MLP neurons of a small language model. Each row is named by its layer, matrix (up: input weights; down: output weights) and neuron, and shows model dimensions 80-207. Each number is 50 + 10 x the weight over its row's rms, rounded and kept within 0 to 99.
After each neuron's rows, "fires on" lists the tokens most often at its 100 highest values on Wikipedia text that the model never trained on.

L4.up46:54 62 51 62 55 38 49 59 55 49 55 67 43 28 54 32 41 44 52 60 54 50 51 46 50 51 47 53 30 39 56 50 68 61 56 46 58 80 32 53 45 58 41 41 40 54 62 66 42 53 48 49 40 52 28 60 48 42 40 51 64 42 46 28 59 56 49 42 45 61 71 45 50 31 62 43 34 58 61 23 46 27 37 48 50 39 45 52 56 50 31 50 51 53 45 40 49 51 66 63 43 45 47 52 59 63 44 53 54 35 50 52 43 53 48 61 48 47 44 54 44 52 59 59 65 46 60 41
L4.down46:50 47 56 45 54 34 72 54 60 51 49 40 47 43 45 46 53 60 48 52 49 51 40 60 52 64 48 50 41 50 36 45 53 38 62 50 46 35 54 36 49 53 71 63 45 48 66 53 61 46 36 61 55 42 50 67 36 44 52 55 61 39 58 43 45 55 53 62 37 64 66 36 48 39 51 47 61 55 47 48 39 55 52 45 53 50 46 63 64 41 62 34 49 69 49 59 61 56 48 74 51 41 38 48 49 54 57 53 54 42 38 45 45 65 44 55 52 34 52 56 57 49 61 35 52 54 43 45
fires on: ".", "0", " ("

L4.up2110:52 58 65 35 72 47 58 52 52 59 45 29 53 63 62 34 46 64 61 56 60 48 40 58 42 55 44 54 45 51 62 43 63 63 43 56 62 59 49 66 47 43 52 47 47 58 70 33 42 55 51 50 51 47 39 59 49 56 55 38 39 16 75 41 63 50 56 47 41 35 40 43 57 48 51 58 69 44 59 48 58 59 51 42 49 34 57 63 41 49 61 68 49 51 46 54 48 35 49 28 54 69 39 50 37 39 53 47 56 39 59 46 68 53 51 37 42 61 44 57 50 49 54 35 39 28 63 53
L4.down2110:50 45 42 44 47 54 44 33 48 39 57 69 52 47 52 54 39 63 57 45 49 51 59 53 70 80 39 43 45 65 60 65 49 41 48 48 52 68 49 46 42 51 63 49 48 33 55 51 50 13 54 55 38 40 38 56 48 67 40 53 45 52 39 54 56 28 36 56 50 43 49 53 49 22 49 30 55 54 55 55 33 45 53 65 54 40 41 46 50 47 51 34 62 37 44 42 48 48 57 52 60 56 47 31 52 57 41 51 56 49 54 41 45 63 52 40 65 40 42 63 33 75 48 62 71 55 44 36
fires on: ",", " ", " |", "1", " |\n"

L4.up860:50 44 42 41 51 54 48 44 54 43 48 46 39 49 48 49 40 64 57 62 32 45 55 50 40 62 50 38 51 45 29 62 57 59 51 52 62 69 71 43 50 51 54 49 48 54 51 64 55 60 52 61 59 52 40 39 30 67 30 63 54 52 34 55 46 55 37 49 46 29 51 48 52 46 58 44 58 50 46 30 46 47 51 42 37 55 53 60 46 53 51 49 32 20 42 46 24 69 63 71 57 63 27 52 44 36 57 60 65 50 58 35 37 68 37 51 59 47 34 52 49 42 51 61 38 62 54 41
L4.down860:61 49 52 66 36 47 45 54 45 49 52 49 54 55 46 76 56 45 49 42 44 46 42 40 49 56 46 53 45 46 32 46 41 46 46 52 41 63 44 41 55 53 45 43 43 66 32 39 34 64 34 44 52 70 64 61 57 34 65 48 53 29 88 52 49 49 74 53 55 57 43 63 64 55 61 52 49 51 54 37 52 64 41 49 67 44 50 58 46 56 72 65 52 54 29 47 57 50 43 34 14 32 64 50 59 54 48 62 60 33 40 44 47 55 51 46 41 55 50 47 48 45 56 44 33 41 50 41
fires on: ",", " the", "."

L4.up749:56 58 49 57 51 55 41 36 48 65 45 46 33 53 62 58 46 44 51 56 46 36 51 64 47 58 27 51 40 43 43 61 54 44 52 36 55 36 44 49 51 65 50 39 35 51 57 43 63 44 54 51 61 34 16 39 44 40 56 43 41 51 40 48 55 47 60 38 30 47 57 64 50 36 58 50 66 45 45 48 72 54 50 44 59 50 57 40 54 54 44 59 61 63 63 38 53 52 35 48 29 47 59 61 56 46 44 45 47 49 57 55 31 71 45 61 56 44 60 52 50 46 58 54 32 54 87 66
L4.down749:30 49 50 37 57 59 60 50 52 42 63 48 54 40 38 61 49 55 60 50 70 41 63 53 45 67 49 62 69 62 31 55 54 41 15 44 34 49 68 44 58 63 53 41 66 53 62 52 65 41 48 49 41 54 51 73 46 43 49 58 44 61 41 49 30 51 45 40 48 36 37 56 60 39 35 37 41 48 51 54 56 49 55 52 75 39 63 56 58 68 36 38 47 52 46 36 48 36 40 56 48 42 36 61 52 55 53 40 54 51 49 41 57 33 54 67 50 47 58 51 55 64 59 36 55 39 52 52
fires on: " of", "ro", " ", " |\n"

L4.up727:58 46 55 61 49 48 48 52 57 61 54 58 58 42 53 51 72 39 46 61 59 48 51 65 28 42 57 51 48 56 47 47 44 56 53 58 58 62 60 42 30 58 34 49 53 48 52 36 31 66 44 42 48 55 53 37 57 55 54 60 62 59 46 52 57 55 71 45 51 31 63 35 49 59 60 41 48 30 50 42 41 42 36 46 44 36 56 37 57 63 28 58 62 61 46 37 51 57 44 40 54 49 57 56 58 57 57 65 64 45 42 48 34 47 32 45 42 42 42 55 47 40 46 58 50 53 52 48
L4.down727:51 60 60 53 52 48 58 45 47 61 43 51 42 46 56 47 48 39 58 48 41 44 45 59 72 69 52 67 40 66 39 49 62 57 38 46 46 47 50 50 36 58 56 59 32 49 70 70 47 65 38 47 60 54 34 52 29 56 59 54 26 45 47 52 32 40 39 43 40 67 52 46 48 60 52 45 30 59 48 70 43 34 45 55 61 69 43 56 70 56 45 44 39 40 51 53 57 47 45 50 48 45 63 56 52 42 69 42 47 64 43 62 45 39 60 47 45 47 28 52 63 53 47 53 51 64 34 65
fires on: ",", ";", " (", " and", " if", " -"

L4.up1463:50 37 40 72 51 80 51 56 52 46 31 23 41 58 56 53 27 49 62 61 55 46 55 37 37 39 28 44 57 58 49 46 60 36 46 55 50 54 46 63 46 52 53 51 66 70 48 44 42 48 60 46 43 80 57 58 38 43 53 42 72 64 43 41 56 64 37 46 48 34 55 58 41 54 65 54 47 49 40 61 42 51 45 49 47 35 54 60 52 49 36 59 64 39 50 39 33 48 50 56 50 46 52 46 51 54 60 41 37 41 39 49 43 35 54 71 59 42 33 30 62 51 61 69 34 68 48 54
L4.down1463:56 49 50 49 54 73 33 53 61 51 46 28 42 46 58 50 23 63 53 33 32 46 55 53 33 37 33 44 65 86 38 52 39 55 38 40 52 37 50 49 19 59 53 36 37 59 73 62 75 50 50 52 50 55 45 37 47 53 44 53 42 50 56 64 37 57 48 41 45 34 41 48 48 46 54 36 53 52 70 39 39 55 48 62 39 41 58 68 40 59 56 71 56 52 61 55 32 45 41 55 42 52 61 61 40 47 49 60 43 34 52 29 63 37 45 61 38 47 44 48 52 40 48 79 33 51 61 66
fires on: " N", "5", "o", " Jo", " so", " too"

L4.up2367:56 77 48 46 37 43 39 54 35 44 47 55 35 55 65 41 51 58 36 54 54 50 41 50 35 30 39 61 47 38 45 48 65 62 53 70 41 59 36 50 45 31 55 63 57 57 61 55 49 53 43 57 47 57 52 66 39 31 57 76 53 41 40 53 52 44 48 38 52 60 40 61 39 62 59 44 62 49 50 39 34 53 52 46 59 39 54 42 53 44 54 63 37 44 42 41 41 43 47 61 58 64 58 30 44 40 60 48 41 34 52 54 63 44 48 30 45 45 55 51 43 41 62 51 60 38 42 37
L4.down2367:70 50 46 51 52 50 57 63 42 41 46 48 39 49 55 58 34 57 51 45 57 48 63 42 48 34 56 41 50 53 56 59 56 54 51 38 46 54 53 54 48 57 57 74 51 44 43 45 47 51 26 54 50 51 61 64 57 37 47 62 47 45 51 53 64 41 65 56 42 57 49 43 41 58 50 48 40 29 52 34 46 49 44 51 50 58 65 44 63 39 46 44 52 55 54 66 39 58 41 46 50 55 59 34 38 52 51 34 50 71 55 46 49 56 47 49 44 44 48 62 57 53 38 63 54 24 61 62
fires on: " St", "t", "St", "st", " st", "k"

L4.up2337:55 62 38 59 65 46 60 67 61 37 43 57 55 56 48 48 44 62 62 51 54 60 36 55 29 43 58 47 43 52 50 40 56 52 45 33 58 66 53 55 56 42 44 45 61 41 57 34 63 44 49 54 30 49 33 43 40 47 52 55 45 76 42 44 65 35 49 50 47 64 41 20 48 66 58 57 52 42 53 52 48 69 59 52 52 42 28 54 56 51 46 50 39 64 68 54 58 45 44 53 57 52 33 61 51 48 59 46 48 50 55 43 52 46 55 58 56 62 45 59 47 64 64 44 58 36 41 25
L4.down2337:59 36 48 41 40 44 33 58 43 50 41 52 41 52 44 49 55 44 44 51 37 49 57 42 55 65 58 59 58 49 64 47 54 39 47 29 44 44 38 47 53 61 43 63 52 60 35 30 53 42 42 50 68 47 40 41 48 47 47 66 74 56 55 38 60 45 55 29 50 38 65 40 39 48 57 57 50 37 48 58 42 55 57 40 48 41 57 51 49 47 65 51 48 44 51 60 47 65 36 61 17 59 47 32 65 41 69 56 24 37 52 58 44 55 68 48 41 53 30 54 55 59 38 47 40 73 46 59
fires on: " of", " under", "==\n\n"

L4.up274:49 56 57 61 27 64 47 47 68 38 50 42 41 38 64 57 47 46 54 27 55 60 42 42 65 53 23 36 56 55 60 53 70 51 42 34 54 53 41 36 49 39 63 41 56 54 38 57 53 30 68 66 53 43 57 43 53 61 60 39 59 53 43 52 46 54 43 41 37 44 59 54 67 26 31 40 54 62 29 41 57 57 49 40 36 41 59 64 63 63 55 49 69 50 48 71 57 60 55 71 61 35 51 51 49 62 55 41 45 42 50 55 42 69 46 67 54 54 58 51 35 52 41 48 71 45 48 48
L4.down274:47 33 48 53 58 35 40 41 39 49 52 47 57 52 57 42 45 51 45 37 55 40 50 59 42 52 51 66 32 64 68 45 50 42 58 60 31 47 37 61 40 63 47 70 55 40 59 35 34 59 58 30 50 51 54 67 46 35 47 59 44 46 48 35 60 31 44 51 65 52 37 52 39 64 52 53 40 52 46 55 63 53 58 62 59 58 48 22 38 49 49 41 36 48 62 26 46 46 53 47 36 55 35 42 56 51 56 56 39 71 68 51 58 60 50 54 72 55 39 41 63 61 47 43 34 58 46 56
fires on: " to", " |", " /", " ", ":"

L4.up294:38 47 40 51 50 47 54 38 61 47 35 69 50 59 53 34 52 51 49 73 54 50 51 37 64 48 64 47 58 44 65 27 20 63 45 48 63 40 40 42 41 56 66 49 57 59 51 45 37 51 46 52 51 53 53 54 40 49 46 45 50 37 22 67 50 57 64 52 42 56 45 36 49 51 64 51 49 30 47 38 44 38 41 50 58 47 45 33 53 64 65 47 25 57 42 45 57 33 51 69 51 55 64 49 39 48 44 36 49 44 46 51 52 42 64 53 36 53 53 33 33 49 48 42 39 58 47 40
L4.down294:64 51 78 48 47 66 67 49 56 56 37 61 30 48 52 60 40 56 54 65 33 51 51 50 39 46 40 46 42 64 55 64 58 34 61 57 52 57 39 46 42 60 63 37 41 43 51 66 58 52 55 36 70 46 47 74 43 52 57 58 47 58 47 39 44 68 41 56 42 61 44 54 64 66 42 74 51 59 25 65 44 49 45 51 33 39 45 44 48 39 47 49 61 50 41 51 42 46 37 39 65 42 52 51 52 44 47 51 36 51 44 58 65 43 50 50 47 52 64 34 46 33 45 43 56 61 54 53
fires on: " United", " ", " of", " |", "-", "|"

L4.up1759:55 41 45 56 36 41 35 56 48 57 31 51 32 59 61 42 57 20 42 51 59 31 53 49 49 54 47 41 40 48 42 45 60 43 47 56 66 60 33 64 61 47 57 57 58 42 52 55 37 51 52 48 44 64 59 72 46 50 66 46 51 58 65 40 58 48 44 54 33 42 59 55 39 61 44 43 44 53 33 50 57 51 41 54 51 52 29 58 59 47 39 51 54 57 51 37 38 47 59 48 47 58 41 48 41 31 58 61 40 54 42 38 62 33 53 41 48 58 56 52 38 41 60 32 45 41 52 59
L4.down1759:67 52 67 46 41 50 59 39 55 43 43 53 55 49 36 54 27 53 51 43 47 48 65 59 44 65 43 40 69 54 53 47 57 62 33 52 55 37 68 54 56 50 59 33 52 43 53 57 43 53 50 50 57 57 46 44 61 44 40 33 33 41 60 61 34 49 50 55 34 51 73 54 51 55 59 56 54 60 63 49 63 56 32 46 69 39 54 59 50 51 33 57 46 52 44 52 32 68 59 31 57 57 51 43 58 55 46 52 47 53 47 43 35 38 46 46 50 57 53 39 47 55 54 57 53 54 44 50
fires on: " N", " Cl", " An"

L4.up2142:38 58 38 44 67 61 62 31 58 31 65 71 63 50 43 49 43 50 52 41 59 34 60 37 25 46 58 50 67 51 43 51 52 64 49 46 50 42 23 50 46 43 64 44 69 43 46 47 41 50 73 64 43 48 60 56 35 39 46 65 51 52 49 46 54 48 45 62 28 45 52 56 52 50 46 37 70 39 46 57 32 39 43 56 63 50 67 63 62 47 59 53 40 38 53 64 55 54 54 56 47 49 60 47 40 53 68 49 53 58 58 59 40 30 50 50 48 45 65 54 34 70 61 52 55 57 33 56
L4.down2142:63 34 51 48 60 30 58 63 44 60 61 46 54 57 45 51 59 39 58 50 44 72 44 54 49 36 51 50 48 70 50 45 33 56 59 47 34 60 60 59 49 65 68 47 41 36 47 51 45 52 58 42 55 45 52 52 55 41 65 53 53 54 53 61 65 60 48 31 60 27 55 47 41 57 42 41 54 62 51 54 33 67 56 38 53 50 54 57 51 72 29 45 50 51 43 48 37 52 46 62 58 38 36 44 59 46 54 58 44 58 57 59 43 53 52 42 51 46 58 51 63 49 33 47 37 55 48 53
fires on: "-", "0", "9", " '", "j", " "

L4.up2558:63 31 47 56 58 51 47 36 58 66 35 51 50 22 52 37 51 69 57 36 45 40 51 51 60 63 46 57 43 52 60 47 47 46 43 48 54 56 59 36 52 47 65 61 54 56 58 41 43 35 55 52 54 40 37 53 61 58 53 60 52 50 44 53 61 39 52 36 44 60 30 72 62 44 52 45 53 64 64 26 66 42 46 48 54 36 51 52 65 66 49 58 57 42 33 61 49 52 43 45 51 60 45 53 34 54 57 63 50 66 34 39 34 50 65 60 51 53 59 54 55 60 52 57 61 55 51 43
L4.down2558:55 50 61 50 53 45 49 60 32 35 42 55 56 75 64 42 47 34 32 42 54 50 34 47 46 63 62 49 52 45 39 60 37 47 40 54 54 51 56 34 57 46 50 53 61 51 40 60 69 44 48 69 46 42 46 69 48 59 71 36 65 38 57 51 63 65 63 61 62 31 67 46 48 57 51 34 54 59 46 65 53 20 55 30 51 59 42 45 47 63 56 50 71 56 60 65 55 55 42 39 49 56 42 69 55 44 48 41 44 55 55 64 42 53 38 46 56 38 44 41 66 57 52 46 45 59 40 66
fires on: " to", " with", " by", " from", " at", " against"

L4.up2242:61 51 57 60 42 56 63 59 51 46 46 42 51 48 50 49 42 45 49 35 46 32 57 59 54 50 29 32 41 49 40 52 64 53 62 50 52 65 37 48 51 49 58 60 57 56 66 52 74 39 63 40 56 51 32 42 51 55 50 48 52 58 42 58 52 57 36 49 37 51 60 49 45 35 25 41 27 50 30 46 49 49 62 48 60 38 45 47 50 49 64 36 31 52 47 58 55 51 32 61 78 74 64 32 61 61 56 47 37 57 60 44 33 46 56 59 50 58 65 50 63 69 55 58 41 66 53 49
L4.down2242:30 69 56 59 26 49 27 31 44 59 27 64 53 54 54 43 60 50 45 41 65 51 70 43 41 49 43 56 63 49 50 61 56 41 37 55 41 52 51 38 48 48 42 38 42 34 51 50 54 62 24 37 65 54 62 55 60 58 47 55 46 53 58 44 59 61 65 59 59 40 54 51 64 63 43 57 47 51 51 63 55 45 61 41 51 35 47 54 51 38 45 57 34 52 62 47 35 49 53 63 53 36 41 58 34 42 56 51 42 57 38 59 44 46 54 44 66 43 48 46 62 34 48 66 56 53 38 56
fires on: " |", " to", " as", " with"

L4.up562:37 40 43 37 56 50 39 23 48 59 35 37 60 56 45 49 54 58 57 56 52 56 38 40 44 54 45 44 56 46 44 54 54 40 37 56 71 68 45 62 62 54 60 66 46 52 56 56 44 39 60 54 54 47 58 46 48 37 35 49 49 53 52 60 64 53 43 47 37 42 44 36 43 61 38 44 43 59 58 50 49 60 49 51 45 48 55 55 63 59 36 47 53 58 55 60 56 61 64 54 35 40 50 35 43 68 45 44 50 65 48 67 52 63 51 63 61 51 46 66 50 54 76 44 38 64 63 48
L4.down562:49 58 52 50 51 55 50 73 40 25 46 35 58 62 44 48 68 55 49 53 36 47 46 48 36 65 42 53 64 47 55 50 61 52 40 47 68 59 69 42 57 57 60 39 70 53 46 52 55 52 59 62 46 36 50 64 54 40 43 49 50 54 47 28 53 49 57 61 37 32 38 29 52 52 62 68 62 54 58 51 49 52 59 51 52 46 45 43 61 45 52 41 28 41 50 47 41 43 46 69 29 55 36 58 56 49 31 60 54 43 68 40 59 42 59 35 39 48 59 66 40 67 55 61 45 51 38 37
fires on: " of", " |", " |\n"

L4.up2199:43 56 41 26 38 49 59 50 65 57 55 74 41 44 60 44 40 52 55 63 52 44 48 62 40 45 60 19 52 59 52 44 39 61 56 58 56 68 56 51 45 65 54 48 45 55 67 57 44 62 38 26 27 31 40 56 52 41 58 34 52 33 60 37 42 71 64 42 51 55 46 58 59 56 60 41 52 43 49 50 45 36 52 43 72 37 55 66 49 66 41 46 58 54 50 54 49 54 64 61 47 53 56 67 65 29 52 54 53 46 59 47 60 58 39 66 43 42 37 46 52 42 44 41 62 49 50 62
L4.down2199:57 57 42 37 38 51 53 57 56 34 41 46 50 65 71 49 49 50 64 49 43 64 27 59 79 39 53 48 41 51 43 68 53 65 37 54 65 62 24 65 33 42 26 39 52 60 64 46 54 40 47 40 39 51 46 49 40 47 45 68 39 70 40 51 51 53 53 40 54 64 33 29 53 46 29 37 50 44 34 52 60 32 49 53 50 34 55 60 46 42 47 40 80 44 51 38 56 40 50 41 42 43 56 38 47 52 59 46 61 42 36 45 46 46 63 43 57 58 44 52 49 69 43 66 39 48 49 73
fires on: " ", "1", " more", " K"

L4.up2266:58 54 51 56 49 68 52 31 66 46 40 77 30 42 52 48 56 43 51 53 51 41 61 35 34 48 70 35 46 53 62 52 39 57 46 45 47 57 62 58 43 50 56 62 69 43 46 57 52 52 46 73 41 51 49 66 61 56 66 44 32 44 47 59 47 52 56 45 35 56 42 34 60 70 39 55 59 55 47 46 37 41 47 37 57 32 64 50 39 43 65 39 60 39 42 64 25 38 47 44 41 44 47 47 60 42 55 56 54 31 36 40 57 69 47 50 55 45 56 50 55 49 53 66 49 43 59 45
L4.down2266:60 69 48 57 58 57 38 61 52 53 66 52 64 35 33 50 47 53 60 49 41 63 70 58 34 37 34 44 56 38 63 58 64 61 66 52 52 57 42 36 31 49 67 44 35 48 54 46 56 56 64 54 44 55 66 61 39 52 64 60 45 48 62 42 61 51 51 49 30 61 51 43 52 42 48 35 48 56 51 58 59 61 39 52 26 50 50 38 53 53 48 42 48 78 42 46 37 42 49 55 38 48 36 48 38 53 44 38 59 46 41 54 68 42 57 38 43 46 69 32 45 59 51 55 45 45 59 53
fires on: " ", "–", "2", "0", ":", "-"

L4.up728:55 49 49 57 52 46 27 48 40 41 45 70 62 45 51 42 65 34 40 36 54 55 52 50 42 61 62 67 41 53 42 44 39 58 68 46 53 48 58 45 43 43 64 57 73 34 30 50 48 43 52 56 47 52 42 52 55 43 56 44 33 46 45 39 52 50 55 68 49 48 59 36 55 45 63 42 47 61 59 44 55 55 54 52 50 55 60 42 49 32 49 56 46 48 45 43 44 60 38 53 50 62 42 58 49 41 50 66 56 39 50 54 55 49 43 39 30 38 40 43 50 57 35 21 42 63 65 56
L4.down728:48 57 42 45 33 48 50 26 51 59 49 56 48 53 60 52 45 47 34 57 53 23 45 51 34 53 39 50 55 57 41 64 50 39 29 72 38 38 57 57 32 70 59 41 60 57 66 56 50 41 58 63 39 63 49 35 50 49 52 40 42 71 58 40 47 49 61 58 48 50 80 54 52 60 40 55 33 54 55 51 71 37 52 50 28 33 55 31 45 30 52 38 68 45 48 57 49 50 53 65 64 50 43 44 46 45 59 43 24 53 32 66 46 53 61 60 70 49 50 37 28 60 61 54 60 47 53 47
fires on: " ", "1", "2", "bra", " do"

L4.up689:58 30 41 44 30 63 59 57 74 44 39 65 42 43 41 52 59 57 57 64 43 62 63 62 48 34 55 49 44 44 57 42 53 46 47 42 40 49 43 52 63 33 52 45 49 49 51 45 42 24 45 66 64 64 45 30 64 48 49 66 48 60 46 66 58 62 47 47 51 41 63 52 54 62 47 43 31 36 35 59 43 77 49 58 40 48 30 46 54 53 43 55 43 42 63 66 51 46 49 58 47 49 51 51 65 62 54 55 37 54 42 59 66 50 35 68 65 37 42 53 34 32 47 32 39 40 49 57
L4.down689:46 43 59 45 42 57 56 36 47 40 53 45 44 47 60 48 59 50 53 57 40 42 56 54 69 55 69 48 50 58 37 57 32 50 34 53 37 55 49 42 33 59 69 77 52 69 44 36 45 57 54 35 52 56 59 65 63 52 46 61 30 54 55 39 40 37 42 54 46 44 69 48 30 29 35 36 61 41 51 66 57 49 32 55 45 66 56 42 46 44 55 49 58 48 28 52 44 70 42 40 63 61 53 36 51 59 41 68 63 51 65 47 52 57 62 56 66 47 38 49 39 54 57 58 44 54 47 47
fires on: "-", " over", " and", " of", ":"

L4.up536:41 42 69 64 62 42 48 34 51 58 59 55 39 55 67 40 44 61 59 42 44 53 53 65 53 66 47 58 54 52 30 55 52 65 44 64 31 48 61 31 37 48 58 39 42 48 52 48 57 59 38 57 41 46 41 58 46 55 38 64 49 53 61 52 52 55 56 52 36 46 55 52 52 57 50 46 50 56 53 47 38 43 51 52 67 50 44 54 48 50 56 45 46 41 38 43 42 41 53 61 69 53 44 29 52 38 39 40 55 64 32 52 43 51 53 56 28 42 24 49 57 46 46 66 49 50 45 62
L4.down536:66 43 45 67 34 61 53 53 45 48 38 35 47 46 59 51 45 64 50 44 42 39 54 24 65 59 54 49 46 52 51 60 67 33 53 71 51 22 35 59 33 53 62 57 61 59 54 48 52 31 36 50 60 49 39 63 58 48 65 54 50 56 44 44 51 46 58 63 46 53 66 60 52 46 64 60 48 44 49 44 39 50 42 39 53 36 58 63 54 43 48 52 51 62 51 42 49 73 48 43 43 48 46 35 51 55 53 50 51 51 45 59 45 50 43 55 59 62 43 35 44 44 54 59 61 60 52 33
fires on: ".", ".\n\n"

L4.up363:30 53 39 57 58 30 48 58 53 32 44 39 67 55 44 44 43 43 46 45 40 54 54 39 42 46 46 49 64 60 52 55 55 55 46 66 47 51 60 49 60 44 45 36 43 43 56 33 55 54 35 61 39 44 54 38 34 43 55 52 37 45 57 45 71 49 52 53 50 33 48 49 65 51 58 34 60 74 50 39 40 61 53 58 55 33 48 37 33 41 42 54 51 48 52 36 51 37 43 54 64 36 40 55 39 55 33 58 60 61 68 50 48 55 64 57 50 51 43 60 49 42 38 55 61 49 51 67
L4.down363:47 56 50 42 43 67 49 34 60 47 46 55 45 53 38 56 47 61 43 49 34 44 60 33 55 45 69 46 51 41 50 53 58 42 49 52 50 40 56 50 39 44 38 50 61 47 54 54 75 36 48 57 40 62 40 43 59 56 51 52 43 73 54 32 44 39 56 49 44 62 60 57 59 54 64 54 43 45 24 52 52 32 56 55 53 44 59 80 54 53 45 53 48 32 55 34 41 69 52 49 54 43 47 59 49 47 39 43 69 48 46 44 50 53 38 56 59 58 41 49 43 61 48 48 41 48 44 53
fires on: ",", ".", "s"

L4.up1824:42 35 60 45 34 46 33 40 53 53 56 43 42 59 60 75 65 48 42 63 46 53 39 40 39 59 56 58 45 62 48 37 53 46 64 63 51 43 41 51 50 47 31 57 52 23 41 42 44 62 50 58 56 53 28 61 39 45 57 60 43 62 42 33 43 46 41 62 56 30 40 53 64 35 64 41 61 65 37 54 48 66 62 41 54 44 56 52 62 48 36 40 69 59 44 49 50 49 55 42 66 71 76 21 49 65 55 63 34 57 53 62 44 57 32 50 52 35 50 48 60 41 50 43 36 46 49 41
L4.down1824:41 41 37 59 54 42 42 52 30 35 41 37 49 47 61 46 32 38 49 53 40 29 50 54 38 51 50 41 59 60 49 57 36 48 33 53 51 63 54 52 34 59 52 57 51 57 42 51 42 57 58 58 44 43 50 68 62 51 54 50 47 55 49 69 42 50 36 64 58 50 41 60 59 60 58 56 50 50 46 48 55 50 58 60 52 48 64 55 52 54 60 42 58 58 56 54 58 62 45 53 63 39 61 53 46 52 59 60 62 57 68 38 60 55 55 66 34 45 46 42 55 42 53 41 35 55 50 38
fires on: " m", "2", "1", " M", " l", " n"

L4.up173:45 49 47 40 57 51 48 54 43 39 54 52 53 44 47 41 48 37 63 35 35 49 62 54 56 50 67 46 38 62 45 42 67 58 44 64 62 43 59 72 34 58 61 48 64 38 70 59 52 51 48 52 45 60 53 64 44 39 54 46 37 42 40 42 54 53 37 43 69 59 36 44 50 48 59 31 57 45 47 53 45 40 41 55 44 45 58 52 49 42 52 51 68 22 55 60 58 49 71 39 58 35 73 56 49 46 62 42 46 53 43 48 51 46 60 44 71 51 63 31 44 38 55 51 56 53 48 49
L4.down173:60 51 60 55 37 33 44 59 45 60 41 64 52 59 44 45 47 53 19 49 55 33 58 53 45 41 29 62 45 65 57 51 31 66 55 48 48 50 58 47 50 21 42 45 34 52 52 72 45 42 45 45 40 40 55 39 37 62 53 57 66 48 55 55 41 48 47 57 51 42 49 39 44 45 60 42 27 74 35 53 37 52 49 40 61 61 54 46 71 58 47 48 46 49 57 49 45 46 33 46 42 59 58 38 50 63 53 63 42 36 62 53 56 46 56 56 52 50 60 55 53 48 50 36 62 55 44 51
fires on: "1", "2", "–", " f", " the", " w"

L4.up2519:51 40 54 38 32 54 31 44 53 40 55 22 51 52 59 61 68 40 45 64 55 42 37 41 45 38 46 65 45 47 41 51 53 36 47 38 49 51 66 48 54 42 45 43 54 37 69 40 54 68 36 44 68 49 56 56 58 43 38 54 48 42 62 49 42 60 34 33 46 40 41 75 38 40 48 42 57 47 48 54 55 51 64 38 61 53 34 53 68 61 52 38 45 43 59 40 52 63 62 31 41 65 48 55 62 55 36 63 50 45 51 44 44 54 41 60 55 35 39 59 50 40 38 41 41 54 36 41
L4.down2519:57 70 45 41 51 53 44 38 30 55 47 39 64 46 53 36 63 40 33 53 48 43 60 55 59 54 50 62 62 55 42 56 57 40 64 38 43 56 65 42 50 70 52 54 55 56 45 45 46 50 37 52 58 46 56 47 58 55 49 60 52 47 49 53 49 55 53 48 60 60 47 55 35 61 39 48 48 80 42 45 57 45 43 34 58 45 50 52 58 45 53 34 44 58 44 54 50 45 45 53 34 54 57 53 63 60 36 61 55 57 34 44 57 47 60 32 68 51 54 57 58 44 54 48 48 53 41 32
fires on: " M", "mathrm", " H", " m", " Home"

L4.up1443:36 45 53 43 36 58 48 33 51 38 68 54 58 57 65 51 65 41 53 42 58 39 45 65 61 55 67 50 58 61 51 80 45 39 43 41 44 42 47 54 58 57 49 24 58 44 51 57 50 43 44 55 65 46 44 45 41 33 53 47 46 59 30 70 60 51 48 38 49 53 61 43 59 65 42 43 49 42 37 49 49 61 59 48 49 57 60 39 45 49 50 48 51 47 56 33 54 52 35 54 36 64 76 41 49 49 47 35 66 45 42 51 54 58 70 75 63 45 54 51 47 37 46 53 53 59 49 49
L4.down1443:29 55 36 32 68 57 62 61 62 63 54 53 60 41 52 52 68 63 44 48 51 47 42 58 51 42 45 38 57 71 45 45 57 53 53 58 41 58 56 45 55 58 43 43 68 64 50 48 46 40 36 48 51 44 38 50 45 63 59 59 38 50 43 35 63 42 42 64 54 41 62 39 42 40 36 49 46 76 49 43 45 57 37 35 55 61 41 61 52 42 34 53 51 49 83 52 49 43 30 41 57 49 53 49 55 49 46 35 52 62 55 37 67 59 47 57 60 55 45 36 52 40 46 61 61 70 55 34
fires on: " ", " of", " as", "-"